Part of a small language model's weights: tied embeddings.
MLP neurons of a small language model. Each row is named by its layer, matrix (up: input weights; down: output weights) and neuron, and shows model dimensions 240-367. Each number is 50 + 12 x the weight over its row's rms, rounded and kept within 0 to 99.
Before each neuron's rows, "fires before" lists the tokens most often just after its 100 highest values on Wikipedia text that the model never trained on; "fires after" lists the tokens most often just before its 100 highest values on Wikipedia text that the model never trained on.

fires before: "\n", "| ", "2", "| B"
fires after: " |", "0", "1", "2", "11"
L2.up1288:65 42 54 55 49 42 42 45 31 61 46 54 56 51 72 32 45 61 55 61 52 70 48 41 34 68 26 65 51 61 41 34 63 35 47 51 49 47 59 58 60 45 41 55 45 76 40 32 39 49 32 31 35 60 35 70 50 43 31 49 46 47 53 40 65 33 45 56 59 63 48 45 69 46 47 42 63 49 48 57 60 52 50 40 53 58 52 40 41 48 53 26 65 63 47 53 37 48 47 39 44 35 49 45 61 43 67 54 25 47 18 58 38 36 56 21 73 62 33 46 51 58 41 51 54 37 35 45
L2.down1288:50 53 49 45 55 41 57 57 35 53 28 47 65 29 60 30 36 53 60 82 47 63 40 49 52 59 35 66 66 45 52 33 68 54 62 40 59 34 48 61 61 45 38 45 48 46 37 54 57 46 60 59 37 46 46 61 57 38 11 46 60 57 45 48 65 31 53 62 41 70 34 46 33 61 53 45 68 56 46 65 64 70 38 53 34 65 59 49 50 50 47 29 47 75 45 55 32 52 61 51 43 37 55 43 53 45 69 46 44 58 27 65 43 28 64 31 66 67 46 46 44 48 41 59 46 47 31 51

fires before: ")", ");", "),", ").", ") | "
fires after: "2", " (", "1", " (Ind"
L7.up345:62 50 53 62 57 22 52 50 42 42 40 48 63 45 54 62 36 52 56 64 46 30 37 54 69 29 49 20 48 37 44 52 21 53 67 36 50 47 47 42 69 47 44 39 50 37 40 66 23 37 63 42 48 44 50 34 66 63 37 51 58 52 59 47 58 29 49 51 55 60 39 58 66 45 43 60 32 34 35 47 60 32 65 65 25 56 36 38 51 49 61 39 51 42 52 51 75 53 48 43 40 41 40 55 53 37 57 51 51 33 59 61 24 58 66 42 47 58 46 61 32 45 63 75 67 70 58 55
L7.down345:66 44 63 74 62 35 59 57 35 31 49 50 52 42 56 52 35 51 70 58 54 36 46 42 62 25 44 25 63 50 38 66 44 45 46 47 66 41 42 49 56 67 55 40 59 65 55 66 51 26 55 49 54 45 43 33 51 47 54 63 61 46 49 39 48 44 44 48 70 52 34 54 74 47 68 43 61 34 54 52 69 41 54 50 39 59 40 50 40 62 43 43 63 61 47 61 76 60 48 54 51 46 39 57 39 46 39 34 58 36 70 43 31 54 48 36 38 44 68 71 46 33 45 81 51 51 59 53

fires before: " | ", "; ", " |", "\n"
fires after: " | ", "; "
L2.up920:71 50 44 58 68 53 58 68 50 50 30 43 56 34 69 43 47 50 53 34 46 51 35 31 68 37 35 54 31 63 59 28 45 58 59 48 75 49 83 61 41 43 54 50 23 61 58 54 49 35 51 34 42 63 39 57 37 48 61 38 49 70 44 67 55 48 65 55 75 73 39 68 67 51 62 76 41 40 66 52 55 50 58 70 59 76 48 35 53 40 62 35 68 72 50 39 46 38 51 55 48 35 41 33 62 37 45 46 14 53 56 35 62 37 52 60 51 22 50 28 39 65 60 42 44 64 28 64
L2.down920:58 60 67 44 49 25 37 68 54 49 42 42 44 36 74 35 59 64 49 59 49 78 45 45 65 42 55 57 41 60 61 37 31 47 59 82 52 46 63 67 43 32 71 56 54 51 61 39 49 33 30 37 40 53 60 59 60 67 56 38 43 50 37 63 55 59 61 56 60 65 44 80 67 38 50 49 50 34 60 63 48 37 47 59 61 57 38 44 59 23 54 53 61 60 72 54 56 56 54 49 58 49 59 36 60 55 41 57 32 61 48 58 51 32 31 58 53 33 38 53 61 21 40 52 34 69 53 66

fires before: "2", "8", "1", "14", "21", "15"
fires after: "\n", "1"
L7.up1291:50 21 41 56 52 60 48 71 35 49 51 72 65 56 42 43 52 28 44 68 44 56 36 68 44 52 48 62 51 34 29 42 46 53 26 56 60 55 55 41 50 59 73 50 26 50 66 61 49 41 60 54 59 43 51 59 39 36 53 30 51 52 67 57 41 52 51 41 36 35 54 68 41 49 49 84 38 62 58 45 54 24 38 42 64 57 49 36 72 69 41 64 28 26 45 43 75 43 64 40 43 72 42 64 68 47 69 60 62 40 73 63 62 45 34 50 49 72 61 33 26 29 47 34 65 46 36 58
L7.down1291:56 43 47 45 51 61 62 50 42 62 44 61 54 32 43 69 53 21 38 52 38 58 50 24 55 43 45 44 69 60 49 57 44 70 46 52 43 52 47 64 36 50 51 40 54 41 45 69 54 54 54 41 63 51 55 64 56 44 46 10 37 31 50 52 55 67 38 41 78 40 23 73 48 57 40 70 63 53 56 44 48 43 44 45 27 43 57 46 49 74 63 33 30 46 36 54 40 70 40 71 54 48 56 68 50 38 65 24 53 59 55 56 51 30 47 53 68 25 45 12 41 61 33 59 48 73 59 38

fires before: " | ", "; ", "0", "1"
fires after: " | ", "1", "; ", "2", "0"
L5.up1061:48 58 54 39 64 46 35 53 44 77 57 30 44 44 60 56 22 39 49 68 51 38 40 65 49 49 26 51 39 37 49 42 51 41 54 24 60 47 46 39 30 39 54 40 59 47 31 50 31 44 36 57 33 30 41 48 59 56 54 50 63 38 53 44 63 30 69 66 55 48 23 51 75 66 54 60 52 32 62 73 39 43 50 38 34 32 55 67 69 36 44 39 44 39 45 39 49 59 57 31 44 56 51 51 52 54 44 67 68 56 31 47 47 26 42 50 40 42 46 75 43 48 38 48 43 29 47 42
L5.down1061:50 47 71 48 49 57 42 39 44 42 46 45 45 48 43 59 40 54 43 34 45 36 39 50 58 47 47 62 42 57 46 39 63 52 41 43 48 69 52 60 47 56 45 63 49 53 41 52 42 54 61 45 48 52 73 42 63 57 60 56 57 42 67 63 40 52 58 52 42 35 32 78 72 42 54 73 37 70 51 52 67 57 54 64 55 77 51 66 40 49 54 62 49 46 72 48 45 55 40 56 42 37 36 41 50 34 67 70 50 47 62 34 31 57 57 32 40 38 46 54 56 46 36 67 78 58 44 31

fires before: " | ", " |", "| ", "\n"
fires after: " | ", " |", "0", "; "
L2.up101:59 40 55 61 42 41 60 59 57 42 61 58 71 42 40 47 52 46 48 41 59 38 59 45 71 62 33 43 63 67 68 32 53 33 62 43 42 61 61 31 54 44 67 41 14 62 56 62 48 47 55 47 49 33 41 70 31 73 25 44 58 52 40 51 48 39 61 57 48 66 60 47 66 46 54 66 37 42 49 40 56 63 50 50 44 48 53 43 60 51 62 25 48 82 47 26 70 31 51 58 59 60 25 33 71 44 51 69 41 50 60 48 37 40 39 57 55 50 36 26 30 29 44 55 57 32 34 43
L2.down101:69 44 62 44 33 41 59 55 43 70 64 60 46 53 49 34 41 50 43 60 54 69 67 56 48 42 62 43 48 52 51 29 36 49 34 64 50 46 61 52 43 20 61 59 60 44 70 55 45 47 39 49 24 36 58 41 60 80 53 40 31 41 33 58 46 33 43 38 56 30 53 70 54 38 47 49 34 46 38 52 44 61 44 43 47 41 39 46 67 25 61 38 53 44 62 53 32 49 41 62 55 58 51 37 44 52 55 74 33 53 47 71 22 54 36 33 64 24 48 34 59 64 42 64 42 33 49 60

fires before: ") |", "]}", ");", ") | T", "}"
fires after: " (", " | ^{[", "t (", "–", "1", " (Ind"
L7.up1529:46 53 41 49 62 44 47 43 38 50 63 46 36 50 56 52 58 42 48 54 55 47 52 41 46 34 37 65 55 41 56 33 48 63 60 63 32 31 58 51 45 75 41 37 68 47 51 48 44 38 49 62 49 41 50 36 63 48 56 48 57 36 61 64 61 34 36 36 63 53 51 74 74 62 52 57 29 42 50 55 50 36 73 44 47 62 41 44 50 30 57 43 69 62 61 45 70 47 72 44 59 54 55 38 36 48 36 41 58 47 51 31 46 58 57 48 48 53 56 47 62 46 43 52 39 67 41 59
L7.down1529:39 54 53 54 57 48 44 52 61 54 57 52 55 68 51 50 42 57 58 61 50 42 41 60 35 41 31 71 48 33 55 20 62 54 56 55 44 36 77 68 57 44 46 56 55 39 46 64 54 54 59 36 71 54 54 52 57 55 54 71 50 32 34 65 40 53 52 52 52 50 68 41 52 56 56 47 52 37 72 59 64 61 55 30 41 46 55 47 48 56 32 55 50 46 71 29 43 53 71 71 81 55 49 47 59 35 39 45 63 67 64 37 40 74 33 49 47 53 38 56 58 53 45 38 55 65 37 42

fires before: "0", "2", "1", " | – | –"
fires after: "0", "1", " | – | –", "2", "3"
L2.up1500:58 39 61 57 52 54 53 56 39 57 42 49 60 67 57 48 72 48 33 37 20 54 39 49 57 41 28 28 75 38 37 53 64 45 49 62 60 53 51 29 50 31 52 48 19 63 34 62 78 37 55 52 61 59 58 40 51 58 45 37 38 52 64 42 59 45 40 37 54 48 54 56 67 20 62 65 42 33 55 35 47 52 86 62 71 72 47 52 35 37 47 53 46 42 62 49 49 54 54 53 41 46 49 58 54 52 68 57 57 43 54 53 52 56 51 49 50 63 32 45 47 56 42 49 66 49 54 45
L2.down1500:52 55 55 38 42 46 47 37 67 62 31 38 54 61 54 68 59 62 54 52 63 75 66 63 52 50 67 54 59 27 09 56 30 68 40 48 54 42 75 48 35 68 50 71 49 57 38 52 27 66 46 45 54 61 38 47 47 39 42 66 82 36 35 52 35 45 56 44 72 46 48 43 60 37 62 44 55 52 47 61 55 60 39 32 66 45 35 53 47 57 45 43 52 58 54 53 63 43 40 40 46 40 41 51 44 32 43 55 55 36 47 63 51 38 38 61 61 56 32 48 57 53 39 58 55 53 44 55

fires before: " | ", ".", "; ", "–", "-", ","
fires after: " | ", "; ", " ", " (", ", ", "–"
L2.up1497:52 29 40 53 34 46 56 32 49 27 37 39 67 50 56 52 62 36 56 45 53 64 44 47 54 44 40 45 29 53 13 32 40 35 46 58 51 59 53 64 59 53 47 57 40 67 41 34 40 38 30 37 72 67 43 63 41 38 67 66 48 51 36 72 57 51 43 27 38 40 54 46 39 24 50 47 28 48 59 68 65 46 33 53 57 69 38 45 33 37 32 44 40 70 53 65 64 60 48 47 54 33 66 66 58 27 63 63 45 33 65 42 53 32 52 61 34 44 61 24 60 58 28 50 77 65 45 45
L2.down1497:30 49 51 31 42 48 51 32 60 36 36 32 35 57 75 77 52 77 47 40 45 38 67 26 36 57 62 38 57 47 50 48 42 37 52 66 25 53 79 50 67 64 67 58 40 55 41 43 41 71 47 33 50 50 50 48 47 51 47 69 53 43 43 62 44 59 63 34 55 50 66 51 55 56 54 47 50 51 71 50 61 67 58 66 53 49 39 33 61 35 41 43 57 69 50 66 49 36 25 57 59 38 51 48 49 59 46 36 60 66 48 45 34 43 49 75 51 48 40 76 53 71 41 67 53 44 48 59

fires before: " | ", " |", "; ", " | – | –", " females"
fires after: " | ", "; ", " | – | –", " For every "
L2.up64:48 46 55 48 49 33 49 40 60 59 55 67 48 51 52 35 54 58 52 40 43 75 54 40 66 56 26 46 45 29 32 33 38 38 43 37 55 40 36 35 28 73 42 66 35 70 54 46 39 37 55 41 40 57 41 55 43 42 51 37 77 57 55 53 44 49 48 47 54 41 48 54 51 49 56 21 59 67 57 58 71 46 50 48 51 61 45 55 51 46 62 41 57 46 53 42 65 50 63 55 65 47 36 41 45 57 56 78 31 47 62 64 65 62 54 60 69 39 40 37 66 42 48 43 52 51 37 58
L2.down64:80 47 52 44 39 47 48 50 42 43 59 63 40 26 71 66 36 51 49 52 61 69 55 48 34 31 33 57 54 41 53 32 35 43 72 65 67 48 52 39 35 57 69 57 49 46 80 54 25 48 52 37 50 52 43 58 51 53 49 69 64 40 42 42 44 57 54 43 47 58 38 49 70 62 58 50 58 55 52 55 49 39 51 25 62 55 63 53 55 58 44 31 45 63 37 58 42 34 32 24 70 50 32 63 29 48 48 60 28 53 45 54 49 40 47 33 61 56 27 66 56 49 21 46 74 37 46 60

fires before: "',", "'", " | ", "-", ") |"
fires after: " ", " | ", "en ", ", M", "i "
L5.up122:35 32 59 53 28 34 53 58 52 56 55 45 66 22 76 37 32 29 46 56 44 54 36 32 44 55 46 53 57 50 37 50 59 56 32 51 44 57 84 53 49 65 47 58 42 41 45 31 63 62 48 65 64 54 57 44 64 18 48 49 49 62 55 51 44 31 51 64 42 62 27 48 58 56 37 49 40 44 45 40 45 51 51 53 74 54 45 53 51 49 72 38 52 40 56 38 37 36 60 54 45 53 45 58 54 24 51 39 35 56 57 40 64 46 49 44 47 59 33 26 69 64 58 47 39 65 53 35
L5.down122:48 50 65 57 34 46 57 35 52 58 55 35 46 32 65 49 45 53 47 74 20 35 21 34 41 38 46 62 54 48 54 46 66 72 56 48 37 44 31 66 42 58 53 48 58 64 36 62 63 69 40 55 49 57 58 42 68 57 45 38 56 59 74 25 50 22 56 22 52 61 67 36 61 52 33 57 51 34 45 56 50 43 63 50 58 60 52 57 43 44 56 38 50 40 58 66 41 59 50 44 40 36 50 57 68 38 45 60 39 64 46 69 42 32 62 61 54 49 53 61 53 37 57 39 66 45 53 50

fires before: " | ", "; ", ",", "0", "1"
fires after: " | ", "; ", "4", "3", "0"
L5.up637:48 63 53 44 50 58 63 60 37 58 59 35 60 49 47 50 49 62 64 65 63 57 49 47 49 40 57 55 52 69 39 34 54 58 59 68 45 34 34 55 51 43 36 42 23 61 62 72 22 44 32 53 57 56 27 53 43 49 60 59 64 49 52 75 59 54 44 55 25 54 41 23 65 33 42 68 74 40 62 33 49 33 31 48 55 59 44 55 58 55 49 68 69 54 41 56 58 34 76 62 73 39 42 51 55 59 38 58 50 43 49 62 48 49 38 49 35 42 54 48 65 46 57 43 51 37 52 71
L5.down637:42 34 50 42 40 27 42 47 39 58 73 42 35 58 38 37 54 54 39 57 80 67 51 34 49 61 52 55 57 52 66 45 51 61 56 50 41 33 36 57 44 23 40 68 53 55 53 54 53 58 37 28 47 27 50 56 50 65 74 48 60 44 54 60 43 67 56 46 24 78 52 39 53 41 75 41 75 49 73 56 46 47 36 73 52 45 59 70 34 59 47 58 30 48 53 65 33 56 46 38 41 39 40 63 35 51 50 51 51 68 45 57 61 43 56 60 40 58 45 41 65 40 62 54 60 74 57 58

fires before: "–", "0", " | ", "; ", "\n", "1"
fires after: "0", "1", "2", "; "
L2.up720:63 53 41 56 35 57 35 57 70 57 42 61 29 36 54 45 72 39 62 61 53 64 55 70 50 31 40 43 32 38 37 35 61 34 48 48 53 39 50 38 56 50 45 30 47 36 53 45 30 40 32 42 49 45 35 33 49 56 74 43 63 49 47 78 56 49 34 45 59 65 45 34 51 84 33 54 49 54 40 56 50 63 51 59 67 31 67 44 38 59 52 44 64 60 54 50 58 72 65 58 32 65 45 62 66 51 65 81 39 79 58 46 59 34 52 40 76 55 46 37 50 62 31 68 54 51 57 32
L2.down720:21 43 28 50 50 48 43 72 43 47 46 28 51 28 65 59 59 56 49 54 56 53 42 48 36 46 51 39 30 40 54 50 52 31 48 59 61 57 61 33 58 54 45 77 64 43 43 43 43 58 44 36 40 50 59 55 57 37 64 40 57 48 49 49 57 55 57 74 50 32 52 49 58 51 54 75 73 56 82 57 55 39 48 60 47 65 52 31 46 62 51 32 43 57 51 16 54 52 61 57 36 46 52 70 56 47 56 57 71 63 50 48 67 31 64 31 55 39 71 58 37 77 50 55 65 37 56 42

fires before: "14", "7", "13", "8", "11", "21"
fires after: "\n"
L7.up666:61 37 42 54 46 51 63 52 53 43 37 46 67 35 50 70 28 57 39 34 21 50 43 45 34 63 50 58 27 30 45 70 53 53 47 68 53 46 61 43 39 60 58 31 77 70 47 59 53 72 56 42 39 55 66 59 77 32 46 50 44 64 67 48 49 20 69 48 53 37 59 64 47 53 56 41 57 53 43 53 53 39 73 48 39 58 72 50 52 67 44 72 40 35 38 34 58 76 40 52 54 44 58 15 60 52 58 59 53 58 67 44 66 47 52 52 16 63 57 38 58 26 44 56 51 27 37 46
L7.down666:40 55 56 62 38 51 42 49 34 41 55 56 73 37 53 73 61 20 59 61 37 37 38 31 62 64 58 26 50 45 52 39 55 34 67 65 59 39 52 63 58 47 58 60 57 40 43 36 41 48 54 42 70 37 37 57 63 32 63 53 48 64 52 42 48 66 50 49 59 53 65 69 43 49 62 58 45 50 29 71 46 65 45 42 58 46 49 45 47 63 51 60 51 58 59 51 47 38 47 72 37 50 70 55 50 36 61 62 60 67 39 53 47 39 46 48 56 53 69 45 56 43 47 44 37 43 70 43

fires before: " | ", "0", ".", "1", "ell"
fires after: " | ", "0", "1", ") | ", " |  |", "2"
L5.up474:49 43 58 41 57 50 49 38 57 54 53 74 79 45 40 32 50 46 47 42 54 55 45 40 46 61 47 61 49 56 44 59 50 37 57 71 37 51 35 67 58 43 54 26 42 39 53 41 25 37 59 49 52 57 27 51 52 32 57 48 49 34 56 58 35 59 51 61 40 32 56 46 31 60 51 47 52 29 62 41 65 45 58 39 72 64 73 61 36 20 25 41 25 29 39 62 49 30 63 56 74 39 38 46 41 43 51 37 58 75 50 56 55 44 35 73 41 38 62 66 51 42 39 39 40 52 52 73
L5.down474:43 42 39 51 67 54 59 51 40 52 49 18 45 65 42 42 50 28 58 63 72 59 45 50 45 63 34 65 33 21 48 58 50 55 52 44 56 46 53 65 65 69 43 60 46 64 73 59 43 48 43 26 59 61 61 50 60 60 68 36 58 23 57 71 57 40 46 24 33 50 38 46 33 32 57 38 35 23 46 33 28 50 54 51 66 30 61 49 54 52 67 65 48 39 61 46 38 60 51 44 69 29 50 49 60 60 69 39 42 45 60 53 38 41 52 51 66 55 69 35 46 59 64 47 55 69 37 53

fires before: "1", "2"
fires after: "\n\n", ".", "\n"
L2.up306:60 32 49 56 46 57 56 41 42 47 64 62 46 46 56 59 55 54 46 42 57 48 60 52 46 52 75 41 63 44 40 61 36 43 44 42 60 49 46 36 51 68 59 58 54 59 47 56 39 39 37 26 44 46 41 56 46 52 46 57 74 43 47 60 60 43 70 70 58 70 36 45 50 31 60 74 76 25 44 47 53 52 32 71 45 49 60 43 44 24 45 48 52 45 55 49 59 67 51 43 52 36 35 50 52 44 53 53 60 60 39 46 50 41 30 54 64 60 53 39 35 65 31 41 39 46 64 58
L2.down306:46 27 58 44 46 68 62 50 42 58 49 72 52 64 47 55 55 59 34 42 52 28 61 72 50 66 47 32 72 42 45 84 49 52 45 60 41 53 52 72 63 45 67 67 40 44 66 54 54 34 74 51 58 77 56 58 42 37 36 55 66 51 45 52 47 52 48 63 65 47 57 47 15 33 77 41 66 49 39 53 58 37 35 53 57 41 61 35 31 27 40 51 58 59 51 51 36 52 71 44 42 61 40 61 20 39 53 60 48 55 25 35 48 45 51 60 64 38 42 53 40 41 48 63 53 43 72 57

fires before: ")", " |  |", "\n"
fires after: "1", ".", ",", " (", " | Main"
L7.up1062:41 61 33 79 53 22 63 46 31 36 46 54 61 39 57 41 52 57 47 41 53 43 52 56 50 44 41 47 49 39 73 63 37 48 46 62 54 29 62 37 57 25 42 14 54 32 44 35 51 51 65 41 34 43 53 38 56 42 52 61 65 55 51 17 50 32 64 44 46 40 39 59 42 61 52 63 37 21 53 49 52 35 36 51 22 41 36 51 53 65 64 65 32 52 52 33 47 71 68 38 58 56 27 55 52 56 77 41 46 44 43 39 55 58 54 57 46 61 30 69 40 56 43 45 54 57 40 66
L7.down1062:45 45 51 43 47 57 51 48 41 55 47 71 58 65 75 52 58 51 51 75 63 53 39 43 46 46 61 57 49 51 45 48 70 54 55 59 53 31 24 55 33 41 59 47 48 52 43 59 46 60 35 30 64 44 38 46 58 47 50 52 60 50 33 50 64 71 44 49 59 38 45 44 65 58 43 64 64 31 56 43 63 63 31 53 48 40 47 43 57 56 65 57 48 46 48 25 45 47 62 57 61 47 53 46 39 59 34 32 64 45 44 74 32 55 38 51 41 40 32 31 59 55 58 54 56 46 53 58

fires before: "0", "1", "6", "2", "3"
fires after: "1", "2", "3", "6", "4", "0"
L7.up55:58 53 56 75 31 40 48 54 42 56 76 38 60 48 43 46 52 65 53 53 41 38 53 43 70 51 92 47 50 28 54 29 30 46 53 45 66 32 67 56 44 55 18 57 49 54 44 46 39 58 36 31 57 51 54 49 32 45 49 38 68 65 52 84 56 56 67 58 52 28 69 55 32 38 51 58 51 58 58 47 48 66 51 48 38 56 55 41 58 36 57 55 39 81 61 52 61 49 73 44 62 27 72 42 56 23 58 43 45 58 53 51 48 49 42 70 41 52 54 48 75 43 61 43 34 45 41 62
L7.down55:48 51 52 48 71 25 44 68 41 60 49 48 64 68 57 54 46 47 55 55 68 37 62 27 37 52 50 49 50 51 70 55 58 59 33 53 39 46 55 33 86 39 74 56 43 40 39 30 42 39 40 58 50 43 44 33 59 71 29 62 68 30 52 39 69 41 46 44 75 41 46 54 49 41 57 47 73 31 28 56 43 35 43 24 35 55 66 58 64 54 49 61 50 70 77 50 39 64 54 44 60 58 44 36 45 64 48 70 33 47 59 33 29 49 43 31 27 50 21 54 67 61 42 45 59 50 35 40

fires before: " | ", " |", "; ", "\n", "+"
fires after: " | ", "; ", "| ", "–"
L2.up1067:59 66 25 53 66 57 60 48 82 76 64 48 50 58 30 63 44 54 58 34 53 50 52 36 51 55 45 39 30 60 54 49 60 53 50 45 47 58 39 45 67 50 38 42 46 38 57 38 53 33 46 49 52 60 42 43 79 73 60 64 41 52 39 61 60 62 69 54 69 46 53 31 39 25 59 60 52 56 51 45 41 40 67 68 46 51 52 57 30 58 37 54 74 48 52 49 48 59 54 61 50 45 47 50 62 38 51 31 48 60 44 65 43 51 40 50 48 44 49 39 91 76 53 50 63 45 45 53
L2.down1067:44 58 38 56 42 52 49 48 60 37 54 55 55 55 45 57 46 34 61 59 53 46 47 28 42 47 35 76 25 42 62 46 40 30 43 47 46 28 53 48 57 68 60 55 29 60 49 52 52 44 52 62 45 61 45 51 26 75 48 72 48 64 60 45 65 68 47 52 21 67 49 40 69 38 59 48 67 61 31 49 44 43 37 64 37 48 67 29 49 43 54 47 54 64 50 52 68 47 80 63 51 60 49 60 60 41 45 45 43 54 23 53 69 54 68 42 65 42 29 41 81 51 32 40 39 55 56 70

fires before: "\n", " | | | |", " | "
fires after: "\n", " | | | |", "\n\n"
L2.up910:56 41 60 53 41 53 51 67 48 53 33 65 51 58 69 45 48 54 55 49 63 46 40 48 52 50 66 41 47 61 55 55 45 62 37 39 65 59 25 46 63 54 44 45 34 49 48 53 68 33 55 53 46 28 54 71 30 51 67 63 53 49 36 48 58 56 56 32 56 56 64 35 57 71 47 43 59 64 49 56 30 29 32 71 65 46 59 46 51 62 65 53 47 56 25 67 50 82 68 64 51 57 54 49 56 45 67 43 36 55 37 55 60 32 48 43 41 55 34 38 48 50 36 32 42 57 62 44
L2.down910:26 58 34 49 48 43 47 49 32 48 45 40 42 49 57 64 44 43 28 60 49 04 32 46 67 47 76 49 48 30 41 41 25 78 34 41 43 58 48 53 65 51 47 38 53 61 40 40 57 46 64 53 42 41 43 61 31 43 55 68 71 41 33 34 56 59 52 43 45 57 60 53 65 60 39 33 50 51 42 51 46 40 41 49 44 47 55 48 60 51 56 67 36 60 52 51 43 38 65 56 49 62 52 42 46 60 50 48 37 60 30 70 35 36 49 52 49 56 37 72 56 41 51 44 47 56 59 18

fires before: "0", "2", "1"
fires after: "0", "2", "1"
L2.up1352:45 56 58 61 31 41 46 48 52 64 42 50 36 37 58 59 64 53 38 49 61 60 53 56 58 56 28 26 62 66 47 40 62 54 41 37 64 41 66 65 58 36 70 44 48 52 43 79 38 44 49 73 43 53 36 41 57 63 61 37 57 56 52 48 64 38 28 35 66 66 33 37 52 58 39 54 65 48 50 42 47 40 44 53 56 36 66 42 33 42 60 42 40 50 47 56 39 60 54 50 57 55 36 56 67 52 52 59 70 55 31 71 51 48 46 44 68 69 55 51 55 47 49 53 49 43 59 51
L2.down1352:45 68 41 86 68 66 27 57 59 63 20 62 45 45 60 38 46 61 53 38 44 40 52 47 54 59 51 47 35 50 61 54 63 36 38 37 43 31 55 29 25 45 63 53 59 64 65 47 40 41 65 70 59 43 31 51 61 50 65 60 65 45 59 37 56 40 67 59 61 58 41 38 51 53 43 55 65 46 58 48 41 36 65 37 37 57 36 50 49 70 74 64 46 47 61 29 59 50 42 51 48 24 84 45 52 72 53 67 61 54 38 51 44 37 74 52 68 66 55 43 62 44 42 54 46 60 65 27

fires before: "\n", "\n\n"
fires after: "\n", "0", "1", "13", "2", "11"
L2.up459:67 29 47 61 64 61 53 66 48 57 63 61 48 46 58 48 54 44 59 52 52 55 48 26 65 82 40 42 48 69 57 47 52 56 70 47 63 68 55 39 36 42 25 53 33 51 59 46 63 53 58 60 44 43 43 40 51 35 64 56 51 43 36 65 52 56 70 41 28 53 59 47 69 44 53 45 73 48 57 53 52 34 46 59 56 49 60 68 18 37 61 67 50 37 66 62 47 61 55 50 49 26 50 41 30 53 46 63 58 55 24 65 46 35 38 51 68 54 70 60 46 64 59 25 44 57 42 41
L2.down459:55 45 44 60 55 37 42 47 31 33 61 44 57 52 42 42 29 60 29 46 64 30 29 48 39 62 30 70 40 41 55 54 35 52 58 55 42 50 62 59 33 41 53 52 72 59 44 38 41 60 37 64 48 49 64 72 54 47 51 55 51 48 46 75 42 48 58 61 53 61 42 69 54 40 48 49 54 53 44 67 47 61 74 42 39 66 44 52 44 46 46 41 43 61 64 32 67 56 58 45 51 37 54 47 51 54 63 53 40 31 28 13 48 48 56 62 59 52 32 59 22 41 68 48 41 40 53 21

fires before: "\n", "0", "1", "2", "5"
fires after: "0", "1", "2"
L2.up1444:62 36 65 59 65 37 44 49 54 70 61 32 31 45 32 61 67 49 35 50 25 53 44 43 41 31 37 60 29 42 60 39 41 56 25 56 50 69 51 49 62 56 50 52 57 53 46 44 43 42 35 72 31 59 40 45 65 59 62 57 68 60 52 51 59 31 43 60 58 73 36 42 60 41 46 59 56 52 33 42 20 46 54 58 54 58 39 46 46 69 48 46 63 43 38 55 47 49 31 46 52 31 57 49 38 56 51 58 39 59 30 56 36 63 62 39 61 35 33 43 24 65 59 60 86 42 58 39
L2.down1444:32 44 42 43 58 41 49 24 32 47 53 34 54 50 59 67 59 45 51 45 50 65 59 45 61 58 59 44 56 49 56 60 21 50 53 33 56 50 58 71 61 51 46 62 73 65 50 49 71 54 45 51 47 53 48 41 65 43 40 42 57 61 53 62 71 43 66 49 66 59 35 27 50 36 54 81 43 50 51 67 37 59 29 45 59 67 43 57 67 41 59 19 39 57 51 35 47 62 51 22 57 32 62 49 42 72 43 45 69 44 38 61 25 53 62 44 46 46 33 54 38 47 72 50 39 48 47 59